{
  "n_layer": 8,
  "d_model": 768,
  "n_head": 12,
  "n_kv_head": 12,
  "head_dim": 64,
  "d_mlp": 3840,
  "vocab_size": 16384,
  "activation": "tanh_gelu",
  "norm": "layernorm",
  "norm_place": "pre",
  "norm_eps": 1e-05,
  "positions": "learned",
  "qk_norm": false,
  "attn_scale": 0.125,
  "bias": "all",
  "tie_embeddings": false,
  "parallel_block": false,
  "init": "normal",
  "init_std_qkv": 0.0166,
  "init_std_o": 0.0,
  "init_std_up": 0.0166,
  "init_std_down": 0.0,
  "optimizer": "muon",
  "lr": 0.01,
  "lr_mult_qkv": 0.7,
  "beta1": 0.95,
  "lr_head": 0.00486,
  "warmup_steps": 200,
  "schedule": "wsd",
  "decay_fraction": 0.774,
  "decay_shape": "linear",
  "final_lr_fraction": 0.1,
  "batch_tokens": 262144,
  "seq_len": 1024,
  "doc_mask": true,
  "train_tokens": 1020000000,
  "steps": 3891,
  "dataset": "wikipedia_en"
}
MLP neurons of a small language model. Each row is named by its layer, matrix (down: output weights) and neuron, and shows model dimensions 512-767. Each number is 128 + 32 x the weight over its row's rms, rounded and kept within 0 to 255. Numbers have three digits each.
A block is one neuron, or neurons of one layer that tend to fire together. After each block is what it responds to, as a language model described it from the Wikipedia text at the highest values.

L3.down192:147121189093112107117166180081169142169108139188070146139127119178097204061118113114086081141107095116164152166111100176103132109159119083066119153151126138123122103132110173126120135202115147128195137088141151101040162146134152144121130099086072093162136100122165070119123126156113111152190136137132148092108079100104135141157084129068182095140090098116156138113151118179100087122131121111153130098129191100101140154140119116167127076143106165167075140132127106113097115144164137137183096128146059109079121052110209163130103159087157056135101122122104155063088131143089133149104127140085140174129130166176118133093147147138094175112079143073138142149120140109115112123133122083178096125100132108144079145190111092107158116121066153157141115152131100131115188099097123
L3.down482:109093102137144110123095127165074125169114117156129117118181118177170107091132186099092142115126117150057146182154219158173116126091128147155123147104135199143142121133100100146114156081129153131161099136186134165220143122154187153108109123123065140133184127065182074118066201092154126103117108154108145109172155168097142081103085112131134089143133115101111130136106119142124086107114123101130187186112152113140079144139180140108173144160068070087088129145108113093146097141109110110127102154150079159122150157120167108135120125121083123093168138103150128066088169094064122092094133149158180090110156154134162111134147114109135119091112146074139113124162173129143120131142096100115085143128133152135130122085080167155148105129066123124130119132144147130098145175135154
L3.down483:061139206156105139127150190112116045114121096147132131166138147125116160138130145181136143108169180097047050132093170127165104110041109146207143076124106128125109200103115166139113163070095170104109096117072079139131110193136115138161196160101123145140082155188141040152046166123165130102172127144142100132187127110110132150102155132121168151112105133092168127076086093187113170121164148063100130130126100118129120098137140150184139120092110125093190129153114154160156098130140152138125161205130154110171106177085134086135108190163147153132141109025141135215113158084128086117164128173133151124104130092115064107117150100157151146152121157113120130109137095146137166077115103123104074151096058152121155113093127151136157100102105104140101028096056107132156084165167146
L3.down1356:120136158157119095184145126171129093107134132177126141094137143129081114112173172130067103183121173149091112098089151107089110116140118147053143136104139076116108143131117169109145108134092167140126103132149077067158131150182144132163161168131060063157114134151201135114163136125083112157139112152111125085142115119106140098141143129203092151111156128077182123108123101068115168131154180150160152209180116026091150149102141132078163125131163102142120116109123160074097148112147069135143149158096110084086130147168164175084184119119117167093142162101148108102122161116112152101125133119129163094114124172151104122142123135119086102136079141073118177066178128135118234152110148165164110138100121139130133169134119094173064121154122128089169145159047155133121099150095081
L3.down1448:137149130136114108135157147151108107104180123137114123147112151062156193160109141119112127129174158141160109092141125142079147073126148159076175097069112134161112151126124140177110214095102193155139129143132092163142117113115146048118139149176124155154105117082138145075084081147078095114124134182136084179209037137113124124121135116127146136215134156103163102132150124104161064127084140084091132178101113097089104149084191095116099115143161094138132100101159143151147173082119101102143121152134153102122119092113111108137117144163132127091164152123123096132127091140164132127156135068131122148113126108150146101141188138111121142198153116134150112103095143094120095154122116069151097186093092118097182134145197125057130118121139133179181111194143129067071154096120203
L3.down3398:073111155172156048114084101147091168059175131074125139187134186132128178174131125153158108113174129127117190120201174104132129169126055102085141146120090149153126178187200098141120145141089131124180076108108169099146096127162136106118136128156173092159119070126125153107086146089110123093123123142177052124111083133109114085086131131150143151126074124084127113151132103105100110146110140118136091113102146126120176139156140131141114123071113145138121105091137125148076079172145118086155148173109076142111131121143128076120169163095068106125098130068113124115103171099116127113149130109103130117147136134144100130162120067132118180102102127115086144170149088152133154116084163091090107178081122153155141084188115172124118145117121127095129152132124119109071170158127165
L3.down3727:173143165089097130157156139139204126117102068151165121083104106078156126110152147119097119124145099135137103122164138113125124139081059105144162134154085116186161096096097095126110110151129135089110115095095170116148193153149158126164186155134112155098139190166245122080114138167172142113142134148069123177154112191143148114138186152127115101125150118107150131118156191139133155158165171186144111112070128104100068101135123157127128143143094163177138169154158018112152121164118154054185140149147143083109113111089148122174093190091131083141135141131114112132097165089149142120119075121132117146060212165110109144130138100115120113164158121149143064143152129168156170117157172130126150150057174146126093105124132059141112118141086176151123140103140173123035154137123108
L3.down3777:157088104102116124120107094104113099150150116121130159138060071140098108110104103127144148090161124105170119159117139090144066071170090113104107102194119094150153143075140140149077067172130131155098174139115146126123180145143148152153226099150118113113107104115151187124149080190160101140143150116182132087170115125158104109102177115083145077150132112140112127105209152174085112140173126164107146146157105058124125127147139190160157191170147105151183174142137078117138149171105060139138113140228123115131149128120176131111111142153118137121125200166141151152129115182133093090136154143122112072122129100143087080118130078131132129079092131142059169067147048163115163146169110132082110146138176064145137150143107190079168096082172084119130128135115071064090121138161180
Responds to: Word-completing suffix pieces

L2.down1594:180073123041116100140171192168084140078169112103113152145134117148146154126196141188148169154143142134094155137118106133116149134145165188094109133087100151142160156161134082099099133079134175115101103120118046091129136162111096154126155151100165143121137111100140095122118134141141160158103129159102135098107162161086145064121097111104087155162127106132112173170074208143089178117079142152197091092134119156114091142086096130213159144146098141107138134048139099217115151120140113097096145131162120154129138139148149168146193141126158064111135100080150126129152147181139164079094146125145122137050137156091152122186142147147145066146108095152133133049081061205144123094071103063149170136208137150100143079078138116126169119115114124125183154105108102075144136157125154
L2.down1771:213109105180094147121140120131124135091164071134146129104108150192125120174184105129204219118100145104121107101133157121118141129180136135161147158113115149119129172177105143153048141104156103151133100137137214046102186126128195109137160048141131088142154131179097125142138141184151113046102116089189142129148089154185142141137159119153160118106132067102160153171101100171155082119162207139158094113147086127151167099116153115123107170082131152141145126172148082112125141116170169103142133142165073131145084068083074149126138091120108124117144148139166106120125120163152149157142141105073121143178089035134175158126116152165135082124114116065143149143115113101138149152127134078042076158183169110128105179139089134138105141114115090130164177088124124111166132105130122
L2.down2904:153112136038173158110132134149103110128111072086109204173088100160131148120169168110169131134162141155157176105218091134144140123143095150093097143129094133141153190168132111157128112150185075083150082117141145097144102132119167115154078124143129144116114095144116114146156122098139133078059157096119068141130145141127090156097111175192146141138171115162153085153145141196125181099075174179057154120156143133142169182119167194180156107136168143124096137078078128065152103172152110165160098110118149131152099103191150108145127138165145087102161145153150156135128112143121147141127131143193108087110132123061144102159145153165094118174102143114129099170153132152129174121143137097124132104071065126150100160100101105104147054166106155140154125150090125120091141147122114
L2.down3239:182087096125180158139116117170117145064104157081112132197082127143140180107173125143071146101156120139091165143133124153119142127158162119115121157135143128165172078129141146137154108118123121097164139125097114108117150130117162166152095100147160136194104097100171149134179119096125098107086141131131144138084122112096146134131116166109103149120074111164099191174085168100082142104170148239153144084199106161109130109100106091078167123100124097099112147065145124166079094183167117072124164127157139117112110145144157140133111134147120077129095142107194076125083135139071169122122126056132093121156129160074138098157139118131128133172153138109163139125159108203146077122153113154155113118155047103111165147102097101056067082084185102179096170156187131101120134091086136
Responds to: Sports results table entries

L2.down365:157082107196121072121130102074123099064141096139047163143165103045138138103094119071109147214116076184185074160128092123100096103099102111112114114171144104033107138134142109138144107190184115126099158100091084146167180205112179164127149095130080170151077135121114126081103125067124092136129161110084168105128140149122130120064140126119164170115121178123154071151035099178108140155098160145115083166117144165093131170112126157092145125080090117162207174160119141132063123146057112132138129180128184102074117167110130112130133141137117161113144105118164106097170214127094137092184068121115133122145143121101185137061141092152112142143162166149110119135079117120067106124094090103145136129107167090112112099169145116174172138154126145096108100151164134096192055079162114
L2.down1766:083103076176070080087121112085214164141158093153149255203146133070131066128131130092093168118148164164177135154117103142140169169126128133109123082140098153113141150147123147119169141106163096128059157097097127145108114115138111169152128138123129089124110129050117186139116159136135136174177143197113214110177144067077176133100194119120167226124167119185191071117197109179125118170115213101105126190174131152124156141152163164116090154097133177126078050117097119099112115120060146068124124077130134150139144112160096141122165130089114152177174132130163117118172199142121085095166141126140135132067131175175108131131063171129073167154111142115098197090118155141090160222084135114079141122117135151197098132127149144107109162157070117119101060134099141157134156099093154
L2.down1803:105125186099135105130190178110213090131178112143117085103166134087132135131111116130137131153156188173131125072183098068178092094113147131096095137102119082093157132171155148143110133167136118123097156141076092120099122081087097116080043199143110143152115115139093165141153144107155127119183132162097105170147096175147100204097116138174121157103208161123154101053140139123153073113166162103157070126114128224175151171059100114174138147120051108082174105162161093146131066116109118113178063141173118098131146124090068161148147153114076154136153078138073116149117134174165140157128077064079135117102152140173110100155153115155186124148138045108116128115174103141119100081173140123073175144086097106139138073079162147102120111166093141091163069095132163084105110125133115
L2.down2996:108122130126134114094116098157110162132130145086119068164101074125164072114022192099112120117106174108159152133104175174144113089145120109152082184150110109097134130183156067151127165198145172091123073133078068205157102113150104065161164108139179135174144148111210089111118105121069092131152137118119131121084078171111146126121126160077122126160103137081134124102120126154137140157180132128161119191129139128169098101098166120099105037145157158125111130120122150089109071180151109092170115099138093137092142177121122142117112138133170131168116120156120149087144146107120128102143108177127155103163106162121162150161179085160168174106164143106120125132187114156129090171101127189130143162151099166116135130162159179130103176125132196128142087118148151161150095141121166
Responds to: Name-final word pieces

L5.down1226:116221160082133157155136125126126081109108143077132127126190129084124064157143071105077186103086100148085149163106127116126109106186110102148124126114181118131163120146148034140131181146184121167143147116174139149144084094123122126120107121174139131114088096139113115127126126124096182104102164091143181133155100089109119170071155144154151141172123081137145140088101104082192133102105157147167133136128100077117154131174180048148087111157169152129148123093117135087144114121138144077075138147148120122135141089142123067083164177112009107115107144100168186179110110136166195155173135130072121187144156144056143091142147141096122106137183178114165086098168073168137161172065114097172053163185105188148213118059140102131106097108135199089132161103132081118143096137088132
L5.down3385:121103134062148120140149150115169157136136118166096124124101115157116082098129190116190152137141147153153125087080086153112122159167156167094080135143150130133122147113162094116140076127118139130079175069074111155118159119133148121119124079187077111101111110140115095157104108095157179037121111136157111093166143145079109146137193139242118146142091110083124108157085106164096124163171164124183134123141082091110085099197123159149172124154145146128135092072109094125111104117113221133091152161117107180179139118131123180175158114124111071094117128122067131104103134112160140138097120091108084143062152123161136090125176110122104151142119160136147148178144084154109155127070131113064103061124121138155165136153174148077087111167084090109108154181152069088014167141163093
Responds to: Personal-name endings

L3.down612:134089124150129127100119104156114151181108120140152137121154127187104131075126115116113092153137170114154133108116173199082090087088135136109090183096104100070113125106118174087114154070118072127147067072130136133114176149168189159152097097146141092147119077122120147161100174159129137092149077099094106115095098184103103116086148143116147127176129102070129167133134077144139170129123136120130161113121103142123176114071090111119140110119066146160101148097100123106138133154185148170166116151094178098131127133121125094170170196180108063131158111125102172162107112140144161067057167108093170097055131127139182186128170159102174113169149133079143097106202179148140133129092140100099201112194066132126092065124099111126119126163167115085131104082116150170126140139164087
L3.down1469:103135125145104115187176109140092175183162149195131093085190151116129149126098143124120090088189166015124107156172084187144126116088143188100059166105120097113159061122134101134117129152131175173072119085120158125133102145102112155146132109163167104125132090134114155137167084095168136079118151133123150210162121144168137098110181142131101120118089150155083150069110151080171103109145180124127109156134112066143132137195138169079111049117073127119097112124119131107162140080141099149155146161131160135133152110136078148121150162095085131192105112144143087111072129059108097091135100138111102118100156130138109130185091136126100107128056130144126120149154087154104162130189125105152097064164138113173134200156066143164141175177089102109092135132121103141145126146112115
L3.down2259:111147173121087139119189062121118135092121111180095153114091120158171145140144152110148145148102133148131124137083117119083125133105116122094178137140127169128145163100103118149116136139078105125083085114127133154131184196178108135111163120120137119116126136192140137101125126074151128084107139124111118144112100131177103109129147129098178187150183118091091107125141130148095095112135096114063125125105160100169148162101100098112183100071117113129132145104101123164142116115127184083165191078128136119187077076134115121178135160164170138151098115151125128184105119102104191157112121117139104095167120144052173122171097142118158092089204146098084101123157118085113080125122109115148150148119191121140082125162116138154130112129159163115076115061111115124152099151078116
L3.down2371:120138160122137179129111097095082147159159080156146163055187122153162153121194133181169116156095102139151098147167167137129105117149188186174109128153128163096151145118115168155127125144184149162100150081137137130078118082159123149170153139181157152073108140143070075139050136181154143104176156120138098097164140082072158189199128164152190130100118086123163135055073095159133130158148156135093092143070131182154173115090152122124140147126129110101213147129136146107130069111181190162180168110138143122130160100134145097138178109150106162114149157139104150122097115143199112101114111102113098129168114149101106062117104146143089182192167136103032096111082178127141157128185146181098118124132135154064140119136125141159121082098173108154103136152131109135090151146099115
L3.down2655:145074172121125135131105134179081107149170075157086109145118116139122135171127113119139103172097064111193097121122119206162152116101137097152110142147070080065091163085116148156129155129168100151141176162120127144102108133102079150110149153096154130128070067141171099121150111138142127095109180117143164171117128145131092153139106171157092160149139128091124102111171124136157066110163134182141091087106114065115132164206124109146213081127108172134131170160153103125141143106185157077105125164148131147115082202161141106153131118124148168128128156101134196060137223106122096159129134102128096135115164148125128148082149093114134100124123092081100147089098150057086088141158176114137114136081153090192111117104168174086062111139132148104092107138194121151114038122119195
L3.down3050:093145076136124124127143141166185101114171122168134195132105153099217139114164127062128150099152148145127155113102092145131109106182168114152099151176104165130118115124138119118149166090131138069084094098145134087151151112125113122154107113128125108174156101125117099137130136130123151141099120115093172143129074123157123123099158106199187100074104142118157114123058088057119170142128103155116085170135141157105088150171095141109135101157069065143119129096153042153118178170143139164126094106129060135156132151075130127170069078151121158116087222173133121148122144126139138081160173084149092105134119129149088182100132124095083157137110192127175147106141108152161112097053092194095101173139181134144065109152094106161155137157110068093115069126112062116076087172182143
L3.down3229:116091114136124090164177047123108088184102124139070086102103120110135090120135121149158101191154134173159136142107160156158166156188138120220106144089125061147097169142168166078115110124110165118138154147098104133126134138134123125123093168098076116108116092165105107145101138148146151060146167157186162152069106152104197174122133126119081129070090127118071117113115093117055150168149096118101096084097138089144095151124129137102189179168174120073067131114116111111114093157169199120126152144141122125132073088111081121114145136173161176171137148099101096198140088137137099148093142147185180087092194121144099057087104163127129079117178143109089117140164155095144157165149152127135145145174144184134107093108073133127193148160120130134090134104176148131204180126102090
L3.down3531:183186119056126134166081093169108134101116157082101139076127152170097218145186169100108136127071166127179130090138099088221109137139138061189122090140097182069099066105150152105113107119110161090187142119180173094125106145148095141167109102153139113213121115142118154117120145151136115056111102106122097123125117147094148124134087200125122155077113142088135085116133124099158133128097104171114121125129138124142179152093163141156156082112127162096059166127180135117181137111119109126068145120148121135150151115151060121091109161172097105135162116120126131163128069134213091082175115102125135168119172083110144157100120128157167161087178133110121145085130131154143113157091084132123088142123058086136158131113143117122123089121100108131146121121146122112129124118065153
Responds to: Final token of names in lists

L5.down1037:141134135112084148133138140125180119105153185118147123126159113151120108073153116147095081102139051140177153173170142185095127154132157117099142125095128163121169125164135161180129154160110162099119127137077137162126131151088130117106182105134196094105106190094110127125158154163095166175072054140124139104062145149128121133158100051133092137122125152149138116102174088162116125164119125129092080111125110155084184114168125156107179137091120145154147162129182129127179146139169146141098181094100152128146152145138103160149120156125194099145160135071105138114180136148105138112065092157154159128116068130140108182155107207131158182071073117079126153086121076106125076107131147094236141094122129112107108139170141135066087113128136140087111168112115140093072099079153143
L5.down2231:103157070178056159168176144119117109158156149120166076188121101109041125120133068071084121159173138106100142133154157152124164154131159108108067135095132148154093091144031078158128188129100091167157160196099173060093089132157139111081172125116109116117116144091095074072125136167132137145126134179115056180141162153165164140170119064036076185153121130087173000091165163109200110130100117165128138122129162177131139134125150150054121163070132097146125165088138082109146077155184099179120142150056108114132091151132116128162112093136139135165053098110159123097192156107168093103071158142138102113156128173063132179114160101090083132097158094091169122137051064100166096112176120152126119106141126137138129096165133144085174101086180117116154095119076149145110099126104138
Responds to: First-name endings

L3.down512:158060113166087130089082102143138170187185136128144117100127134139134116083171181120111126168152070133095133120144130138110107114059127112145158140163142113105142123153117146107157092092095163159135129140167167100109089179107149187108149155092112156124135150126107098152076148162161149142127086112130148167149154155102181147069170128111127177089122080128081127166109151144127121090110125149134077125069140098158126124134134109116111115105107104116133122062168096139144148072148157203175182110111119122063225144113177092117163122105126070157147091140091224118148096177154079087080185132118165144105061109117151157036146085140101068129087166122187114198052187144103075142101093109188120126145131133140152169121154171153150126137158189153128167121215121081101137135113129
L3.down526:103115094133139169148131187102187159131122118060159159142180102134158102109104118094192121118116089127120148143102184158173157056116133089100091088074160167135141117142166105164142139085141096151107091121102156075163086127088201127105146146091169114106134134060170122143173157135069130148082149154110096126132139170116141109153097072092137175142104090177121134140160122189127171078166098173068129204110152131113156102168181123131088167145110139143166118122123118161146133137145168150089126137126150152140182130141121162136101108129231133102084180094051087141144140136095086063113126149153100101119115140116111125074134168112101157122096136111165163173080101116137130142118179158143146143118177158146120115102117126096161119163186120084137104166083132077078161065125176
L3.down728:131132112220110145131217155133095164108161120149090132114141151197094223140153109115146137080148097159141184074137127176162119128153093053172190159109121168101150033111109121126114102156096155121195133160132124136145112161145129206111115130146110129187130166104078098130171128136126084078101157144125126124162148130143087053171059074109098165110132090111178130135185127160111129167114106190067163125109136121162154139156078133092135121134100145141080086164137146123105151187099121178153140156099154095129120074128053094137133100148121126044045125069134144136139110079082119154149157133152099107121102107112149135124140146105112120142143135140145143098097103125156150119161126158173073112139118124054153129166114103148083149158185086149130154179147111118128108131095152
L3.down1721:125147106125142085186123153178169069114146063105106172141094131097142113132123156079115113174114136162142081144134127111126054079114122210117138164153128116137086097135124112117142113153120165160122062122132137121121150056074070133137133140118112144145143123109108163098117139069129156058110104145125151108148117183099128097118095119166142111117163062097146136124122090132111088134137156051155140149129106142101124164129198120165156160107092115142087126128107122149101109116170106155126132118121102142097173116115067095152056179145084152075129073082109130146120143096144092110147149142074162136189109083131140136102172095099120170130127106098070128152169118135160123127085151114119159098114157114163113148157143104144120140128048116143180188152083168134169081132128113
L3.down2736:093091156113161141080097125122128116172159105122180102131083141106079089086168130131122118076117139074133114047155115128120148098113167081066099131116172119057115161140171128182113156137111151101065118109105114104091117121112183163122174150106143155143123049117148121081120175140107166178154078154168066158114114197163164088127115188096125086113063148149098133180158108081142088131106135077134102175119107095122115143116057142163140110110146143146153097124118102172174116097117160193062180116112133129158141142147133113091148110122178126087153114140142068118105171197156138139157142127125073110170086149134125071122106121108133108126089123116115129106130204131060128073114157156201177142203140180079132148118123103174149117171122145138103133121156123185127114137130101
L3.down2841:109095139149110118167120169100153166149185125142176157120163131134210075128124167155147154098101069145170176091119152195135146104171114092064086085118121146120211137166160163143112111115127085129136116142093157080092154207079138122126130145076130134136110100148118099192147108122132139145114056140138064159135163168102187135122130110142119124106174106153180108129102104110116114085146128184130109185107131168120143086136115148120079142115141173135154104068163126165136136099102089139110115132160176123110122152156172134171101056110200171115142126162081141104173165165106119058099117159177108136134128133105104058121146085094111179140099178099103197133101112124143135181149188168103148120110160116120143129046101142083116140186184147120154110090068127129116213100166144
L3.down3102:123139198108133122147083138174169091142135054114131130109099162152102077123072075162197145085185163157109193084150043112141118161134129137102148088138091060142099132132138135166117096170109140095127137150115077151100125137165124118097166129157109061147051186137067167101138117098142074134127138127148084128130088200107197132163160155170157154096115130176077124095152111085111141098187160092101117171129075105087133083138128149136079206130041085162097131152142114119127088066091137179142113127182081118114120116126077126122112099147115124153111140136155095177163123179159172095156189132116045182114140149107102159111116122112173150087117111089107131160110110146123134136110122105070149175213158131166151144108110138110127136105148132134208146129088136140158172128147127
L3.down3655:151100130065126137116161132148124090137143094131164111138072059134147124124144128115158114145132073124116122139059143125131156134157135117063096133120095098059121092116102083122130165092106121118151108060149180154109095115108160113158173127105126064172118071079139157167155142116187104129079104103156151150129113145170147058146130077165146174142139171102105150125129170224047198051073158162141137104150079145111110159053146146095177111129174154079183118180155095138173149178109124131097182058114145122096147121120082095140116149177077086150114118104130154148106116157149165105047191150187174118166143112062129101169170146076121161149090163170149168142122118126120088110095127182136090144094141097114161164130091105138124087186110147130092163144150113113190140084096139
Responds to: Name-completing word pieces

L2.down317:146139128112112139100143208113108150153152082161134150085123118093152113096151179145162089157140152101150076149106181116229079127107160080045152124150082082137143157105125104124128158160057129132063169113132120131167137134165111176139134135139085126108072168173106100180122146111135162143135136084112110144137126080160131150148103083122088181189127175117091090176084163105086182170104080134085163100146104060120120113197074196138141144080160141046130146094077130115119152122165118126179117070129077159134200110134142115143154148134157111136130115122156133067107129129139130076080056112124156169135145096128112088133068104120125129096157129131126115164092138145158143142152123078133135202202129086086086170125137135122084125167108095156108196088112158119163098202161061
L2.down2074:111112103094121116102172131110064111169097095150142112089096157134129100114144150139183149104127106136095183091144149113184156187152067070097135176119084120136182127131156120169068167171127148082138018135097105121118194100116138147121129144154119142114106147140161181119131104188095109116119148102123122136149141169102161152176178096156093177111105159116176115083148143129101154089079153169155100110108081147181166130127144153069125086196162165109131124123084116083128139102164144075131143171205177135103121095107125149073035194106138195163090163151122130076126150075117157107090106063156114167115093078146128194085138116152137092163089169178094134205138108159151138141103167144123140147167224110118149126115127118115052093091117086113101147128082116149123228152077147
L2.down2209:179076166168153108128107102113136113111166080094099113133157117152101104082167124083160143109128114117087125137127081049191164125111093129122111106186089105139149106104150103103159156143153112140058070144102160164152179128158089131153150186106152110148175152111120070089132131099114173141093125159114173054155089120151109135088153106085079144137158114159136116144164107118115108070120102074112081130094161102103169173122129121121098138183119101111086184189035145117137124191122148067107162115131134127133101089086143167094128145090103099097096117161145169140174117058172138165149148150148092155134180147176106068152140146134168122128179168144083073130141148148117125137133129076164143144112131166118130108161052154164119079112120079088112162170103142096135115100144161
L2.down2528:054196134125177137129163155145181122143094105113117070164111115037153202123147110167127158096163153094048162184074154128152159121139142167139135067130115127191186095088118198087151105126129150128145095126140148124126095125114089141088072127190148112115114067099174142119127108152139132103116109171158129140168095152130069096069112105040096162187123137104148094122154159180152129114204078188123114127137152121139141161102120145139121095112127098173053167129100120099095165127141078124149092105160062058103165080184117151135124180150138090134083090128119125078140076173152078145075161142132131124087177132103139114119126121124125116107148146119071054090134128123095128155120136121152119140098128093079192090100163157136152142189161158118101086098043169148102089126138129
Responds to: Clause-final word endings

L5.down445:145147133098123159124131134178196151147164104168113181174140130187135161126183047158088075120188103146095142151146108139112082079113137129146108151164115074157110144194136126108122081102147157123127168160158138135124161209178196091086140170130164159162082130166146116084184162088098106087074137167085100100166083035148139115049140138137098113069112155056138110173133084085146083143116146118081142097092115124147097090127153116144147119106124075161150143087095130061154190156098103161132121173109126117147132127169104108162151122126110112152075171180151094139152145084118138151059130152105100131132119158124142104141049128095083106112121140179080141115101096103115167144094152143161109036091115092142173098089123083126169134166102036154113230163133142116107102153132133
L5.down1285:129181127080141122126110153071090068116076101145109164108169114147144084107138120117108135136157090148153116127162138078079080126115137062186125156130094182093136169145180148170163131075071102134122162128166128162125092188126212081146221154101127149115061121110070106157169083184125134102065113187186059098087195168141141135134107150106145144185158104115124103195153152144108182124165147096074141125174107121091109120103159062111114054099160117166122091098131107075129063141104078086119099152168146123144136112124194149217172088153104153197104130135144097135199152163128162182089106165116130177129133143149098061144113140176093123102152096144163135129101087114137120111082138134181145096133102161122132089124119141139164128113135099066137173063140099124123102136104154
Responds to: Noun-complement linking tokens